config = dict(
    n_kv_head=2,
    activation='swiglu',
    qk_norm=True,
    dataset='wikipedia_en',
)
MLP neurons of a small language model. Each row is named by its layer, matrix (gate and up: input weights) and neuron, and shows model dimensions 48-175. Each number is 50 + 12 x the weight over its row's rms, rounded and kept within 0 to 99. A neuron's up and down rows have the sign that makes its largest values positive.
Before each neuron's rows, "fires on" lists the tokens most often at its 100 highest values on Wikipedia text that the model never trained on.

fires on: " of", "id", "ent", " and", "and", "nd"
L7.gate388:46 57 59 63 56 45 44 41 51 60 35 41 43 32 81 68 48 37 48 45 36 59 52 61 54 56 51 57 55 57 39 29 42 55 47 30 39 49 53 42 58 77 53 45 18 28 56 51 52 53 47 63 54 71 44 32 49 61 45 57 46 42 42 53 31 50 62 49 57 64 46 56 68 60 44 43 58 47 62 61 59 45 59 45 66 64 43 37 40 64 43 45 26 57 71 41 23 67 50 63 29 49 55 65 47 72 70 61 35 66 61 69 69 40 28 42 43 44 57 64 34 61 52 56 55 41 18 48
L7.up388:44 55 58 44 51 44 48 62 51 76 28 64 44 28 56 65 40 43 44 46 60 50 57 53 59 28 46 38 47 46 51 63 30 41 25 69 34 38 66 46 49 53 70 60 45 57 08 57 50 53 46 30 29 53 55 55 39 53 54 39 72 34 40 62 33 69 51 30 59 53 64 27 56 46 50 35 46 21 67 66 47 73 50 56 73 50 44 55 41 77 45 39 60 25 63 35 44 73 36 60 41 35 40 60 60 59 69 54 40 22 31 61 60 57 53 50 64 61 51 63 49 29 59 56 49 42 43 52

fires on: " I", "I", "|", "\n", " You"
L14.gate198:50 72 67 36 30 41 45 42 52 45 50 45 36 47 76 19 63 56 60 56 54 29 60 63 43 44 64 53 68 52 33 50 60 63 62 62 52 46 65 34 75 25 64 47 41 46 64 65 45 40 71 46 40 61 35 34 44 45 27 55 35 43 18 73 48 44 50 60 59 61 51 63 62 60 53 40 59 46 62 67 57 54 53 47 53 61 51 32 29 46 60 39 48 40 41 45 60 37 60 42 55 27 61 38 47 55 40 36 51 60 53 43 47 39 48 47 58 46 51 34 46 51 36 21 37 44 21 44
L14.up198:54 64 52 56 46 52 52 62 57 38 49 43 53 45 59 41 54 62 66 52 66 56 62 70 60 36 47 39 57 24 48 46 68 49 66 52 39 50 53 30 65 47 56 57 62 51 41 59 53 31 44 53 60 58 45 43 63 60 36 44 72 68 82 68 22 67 69 41 42 44 48 45 41 57 50 45 60 57 46 37 44 37 51 47 45 51 37 34 70 66 52 51 56 37 41 38 46 34 51 42 73 60 37 31 57 68 40 54 44 70 27 47 47 69 51 39 55 59 22 55 61 56 58 37 65 23 58 74

fires on: " |", "-"
L12.gate116:69 68 42 40 68 52 60 60 62 50 39 34 42 66 55 58 58 37 73 39 43 64 25 52 87 52 58 51 33 52 50 30 56 65 47 54 39 57 51 63 51 51 53 25 44 45 52 63 42 55 50 50 40 59 63 55 48 38 50 37 48 53 47 60 39 44 31 63 43 36 66 20 39 57 48 45 68 60 46 54 41 41 44 58 55 51 70 57 28 25 61 28 51 59 42 28 31 44 25 43 62 55 62 52 42 46 42 52 43 46 51 61 67 67 43 43 44 43 63 66 46 38 56 36 44 48 43 63
L12.up116:48 46 39 59 47 44 77 69 45 51 57 44 61 50 49 40 43 42 40 49 45 52 55 38 40 59 60 35 46 68 52 60 54 63 62 45 71 48 67 22 52 28 56 58 47 45 37 66 49 33 32 41 34 68 74 18 69 58 58 36 68 56 39 50 34 53 61 41 45 45 84 41 44 50 39 71 51 43 68 50 65 30 58 49 55 36 51 46 30 44 56 50 48 51 44 44 65 42 55 29 28 65 33 57 35 55 50 40 60 69 58 57 43 61 64 41 45 57 59 43 55 63 47 35 30 58 63 31

fires on: " K", "-", ",", " T", " D", " J"
L14.gate243:46 42 41 65 58 63 58 51 64 68 45 56 54 57 63 63 56 56 37 51 41 35 51 51 55 47 75 43 46 57 60 47 73 56 52 75 66 36 35 34 39 48 55 48 57 23 42 62 43 47 50 44 29 43 26 51 58 46 38 57 59 43 46 27 33 36 62 51 54 48 59 56 53 63 50 39 62 56 50 64 70 40 59 40 55 45 60 41 41 43 75 45 47 56 43 30 28 53 43 52 69 34 29 57 46 40 54 60 57 49 31 41 42 40 47 43 39 34 56 42 54 49 53 46 41 61 39 33
L14.up243:40 28 52 39 45 53 61 58 56 51 56 45 58 78 53 58 36 52 48 72 41 38 35 49 56 55 50 54 43 55 48 66 63 68 56 55 52 60 22 60 61 42 55 66 63 42 71 52 27 31 43 58 40 56 52 56 37 34 61 68 33 40 43 52 48 48 71 54 48 36 62 27 52 64 28 41 48 60 62 70 63 60 48 48 32 53 36 43 67 52 52 18 66 55 54 43 44 43 47 32 67 37 55 44 41 25 61 46 58 46 49 61 47 45 25 42 44 46 21 31 46 59 70 51 41 47 60 49

fires on: " |", "-"
L14.gate215:17 70 48 64 61 53 36 62 59 52 54 49 72 51 57 71 62 65 52 45 45 49 27 75 46 44 51 71 37 59 64 66 82 56 39 63 52 59 62 56 38 53 47 40 58 63 56 56 40 51 42 58 57 58 38 55 49 37 59 57 43 47 42 42 35 38 62 47 47 40 76 26 37 66 62 68 55 37 46 70 44 33 54 61 47 45 41 41 52 40 45 41 49 67 61 42 52 48 47 54 47 52 25 57 48 42 33 42 47 43 44 60 53 38 78 48 48 38 40 38 48 60 54 33 45 41 52 58
L14.up215:60 50 47 35 56 69 75 56 53 53 51 24 54 59 48 47 44 58 41 37 68 49 34 53 40 46 67 55 49 42 68 53 63 46 73 65 35 31 62 49 39 40 56 57 53 46 37 70 33 54 43 48 46 50 66 53 36 45 57 62 53 41 61 50 53 43 48 54 37 42 60 42 34 63 51 48 73 30 42 49 39 33 71 46 65 45 36 28 47 46 91 49 54 54 58 52 40 61 45 51 33 50 23 40 66 51 62 28 73 58 49 43 58 54 45 40 39 45 38 46 49 69 47 50 33 40 48 33

fires on: " D", " J", " K", " C", " G"
L14.gate217:44 53 55 68 73 57 72 41 60 73 27 59 31 50 59 43 52 60 52 65 50 36 45 65 64 35 49 56 51 49 42 45 66 65 49 68 52 61 60 39 74 49 52 41 25 43 50 63 45 53 71 54 43 46 57 58 65 36 55 32 46 46 43 52 53 65 73 59 53 51 45 49 61 58 41 54 46 47 53 48 44 43 64 51 56 57 24 37 46 37 68 42 59 66 49 26 50 48 65 51 66 48 32 68 63 46 55 40 59 83 55 68 36 71 53 49 38 44 56 48 65 51 73 65 53 46 52 51
L14.up217:45 63 58 32 45 76 55 38 47 71 41 36 72 13 29 52 54 28 46 37 47 41 70 41 46 39 70 51 72 57 61 41 69 53 76 48 48 56 70 57 55 76 68 44 62 36 43 62 37 39 64 72 38 45 68 49 46 36 42 51 47 34 35 55 60 39 52 37 55 44 71 46 59 61 42 52 50 43 58 49 67 30 68 50 63 45 52 42 50 64 57 25 67 50 35 35 65 59 64 29 49 56 44 51 41 56 63 36 48 61 45 29 47 38 60 66 42 65 38 47 53 33 39 42 52 50 56 38

fires on: " D"
L12.gate384:32 65 59 59 36 59 56 50 59 59 40 49 65 41 70 65 42 55 53 57 34 39 53 47 62 44 49 59 62 37 48 51 66 46 57 52 58 45 44 56 66 49 43 64 46 23 55 56 37 41 38 56 28 36 68 49 53 54 41 40 40 62 31 65 38 45 61 50 44 36 90 36 63 53 78 54 65 57 34 52 55 40 52 58 55 41 57 52 45 32 76 44 51 80 39 23 50 49 59 46 64 40 34 58 35 30 42 35 48 70 54 54 40 36 62 42 50 59 63 68 67 41 74 58 33 42 47 36
L12.up384:48 66 50 27 42 47 44 43 62 58 51 35 52 51 41 34 48 50 57 49 50 52 55 46 58 43 71 37 41 73 76 58 35 50 37 72 66 33 37 64 39 45 49 36 38 54 46 57 43 46 47 40 55 55 48 67 74 52 34 79 44 73 55 27 47 54 48 55 43 24 49 59 65 68 49 48 48 59 51 62 49 36 48 57 37 44 50 39 59 43 59 35 38 60 32 34 29 38 54 25 34 46 62 57 40 26 42 43 57 68 56 46 50 49 44 41 40 59 25 26 44 53 19 48 43 25 66 41

fires on: "-", " France", " Germany", " Europe"
L12.gate185:69 49 31 74 61 57 40 52 42 59 41 34 58 50 42 49 63 70 45 30 55 74 65 62 69 65 30 67 55 71 49 44 48 76 46 60 56 44 59 49 20 44 34 41 47 50 23 29 44 57 52 41 61 55 49 53 40 36 47 55 62 37 21 40 45 39 33 45 42 58 52 69 46 66 60 38 55 44 45 42 59 39 67 71 38 57 62 44 65 50 48 50 65 51 41 33 58 58 26 49 37 41 40 51 54 54 55 60 30 60 45 34 53 59 60 59 36 53 41 42 58 49 46 43 60 43 50 49
L12.up185:52 53 38 38 50 57 54 46 50 40 35 61 60 64 71 25 47 35 55 35 41 56 20 44 50 46 52 42 33 39 55 60 71 53 41 30 23 39 33 47 46 45 45 35 45 47 56 30 39 51 31 43 43 47 35 57 29 61 38 67 67 63 58 59 46 49 36 64 54 54 17 66 27 37 64 58 41 67 44 30 61 38 50 38 47 38 51 61 71 49 65 53 49 45 45 46 41 43 55 26 55 68 49 33 31 43 36 51 56 54 39 53 66 71 69 39 52 41 56 41 71 33 36 32 62 45 63 46

fires on: " Sh", " D", ",", " And", " Squ", " –"
L14.gate310:47 35 48 51 41 48 54 35 45 51 50 65 37 55 47 47 37 54 59 56 44 67 69 46 33 18 66 46 82 44 48 37 62 53 52 47 65 44 43 56 47 52 62 46 51 39 57 60 48 69 40 37 52 38 48 49 57 56 47 57 49 56 54 25 60 66 57 31 34 51 68 50 59 57 49 71 53 59 59 63 69 57 52 46 23 26 60 32 54 42 53 13 38 72 40 34 49 43 46 48 40 37 47 61 37 21 34 61 64 67 52 30 37 42 52 28 47 77 50 72 47 51 58 43 42 19 62 49
L14.up310:19 56 48 58 48 58 51 31 34 38 76 54 51 59 50 51 46 67 54 41 52 63 55 43 54 45 33 34 47 39 28 47 54 50 37 50 63 28 62 70 65 28 60 59 63 69 52 55 28 48 48 74 53 76 40 47 42 47 54 61 35 55 55 49 41 39 30 42 55 40 57 54 62 49 52 54 66 51 72 57 49 49 49 47 34 65 43 54 50 43 52 25 51 55 47 54 42 65 50 48 62 53 64 49 48 44 23 49 61 56 60 58 53 44 62 60 54 56 45 51 36 32 48 51 43 41 55 46

fires on: " University", "au", "bor", " David", "ember", " Conservative"
L6.gate359:53 50 37 61 57 62 23 25 50 45 41 13 41 50 51 42 51 46 64 46 49 40 52 55 64 27 44 25 71 57 42 59 57 52 59 49 46 36 54 56 51 35 34 38 52 36 49 40 66 50 43 42 45 28 36 66 54 84 47 64 50 53 63 63 50 28 58 50 49 51 67 53 45 66 54 54 52 54 42 53 51 65 51 39 43 44 55 50 60 50 49 53 72 48 42 33 46 10 47 47 72 41 58 39 60 54 61 43 35 51 58 56 35 50 43 38 58 40 47 87 71 25 57 28 38 67 61 44
L6.up359:50 38 43 52 50 56 26 37 58 51 44 35 43 70 48 57 58 65 55 60 31 30 50 53 49 29 55 48 64 61 29 50 64 45 48 47 37 47 31 47 64 40 79 60 50 32 53 46 40 48 46 35 68 37 50 61 50 61 47 64 55 63 62 66 61 41 53 38 25 60 41 37 43 42 48 45 67 54 48 42 56 61 53 73 22 45 34 38 61 55 52 45 69 45 36 62 51 48 63 42 49 69 45 40 61 70 54 39 42 56 82 57 48 47 54 58 48 43 23 59 62 24 59 42 47 32 52 50

fires on: " and", " called", " with"
L7.gate62:34 45 52 66 61 50 41 42 59 57 45 53 49 36 58 66 32 65 32 43 48 65 37 43 51 41 48 47 64 59 55 37 37 44 46 53 42 54 36 48 52 41 62 71 53 46 67 52 33 48 66 86 42 49 27 45 53 38 52 31 48 47 18 57 39 41 56 52 39 58 48 38 48 51 58 35 72 43 79 65 50 27 65 60 58 80 38 36 40 64 41 44 28 43 54 43 53 78 50 41 41 27 49 57 56 45 59 57 59 47 32 70 48 36 52 60 37 43 46 47 35 55 51 64 51 45 50 50
L7.up62:43 73 69 42 67 58 37 59 54 70 35 45 52 57 51 53 41 36 19 50 51 67 55 50 47 46 47 42 40 67 72 48 47 36 33 46 39 55 48 46 46 68 54 51 30 60 55 44 60 36 66 62 71 51 44 70 45 26 91 31 46 46 45 51 47 71 70 27 51 65 44 52 56 41 51 48 54 51 68 73 62 59 44 54 57 78 39 61 52 80 55 41 49 39 46 56 54 55 49 70 44 54 44 45 42 41 50 76 55 48 34 38 63 58 47 42 55 46 36 44 37 76 54 58 66 44 40 41

fires on: "|", "ort", "\n", "und"
L12.gate414:53 52 58 50 39 35 28 20 46 53 42 45 51 36 44 18 51 35 60 57 39 59 61 61 49 43 59 65 40 37 27 52 55 45 54 48 58 38 38 45 69 36 50 48 63 54 57 61 53 71 27 39 40 42 60 48 45 44 38 37 50 27 50 81 39 60 56 64 51 53 61 64 69 57 45 44 69 32 50 67 56 58 47 56 48 57 41 49 53 57 66 50 23 46 63 42 50 52 40 43 35 46 56 33 50 68 55 51 53 54 53 76 58 41 58 49 66 33 52 59 47 31 37 43 23 47 52 43
L12.up414:74 49 17 52 46 44 47 27 78 50 40 50 51 59 61 22 40 62 55 33 33 51 35 42 45 42 45 59 50 60 44 58 38 54 54 69 56 67 36 60 52 42 50 63 69 38 52 52 48 36 09 61 19 37 40 47 45 50 50 46 38 41 60 52 57 37 60 48 38 36 56 55 59 38 47 55 47 72 65 51 76 53 51 39 51 55 49 44 56 53 75 59 46 40 34 49 54 47 40 52 51 58 29 35 74 60 48 42 59 46 28 36 38 36 46 43 64 36 55 56 62 57 50 45 57 43 53 44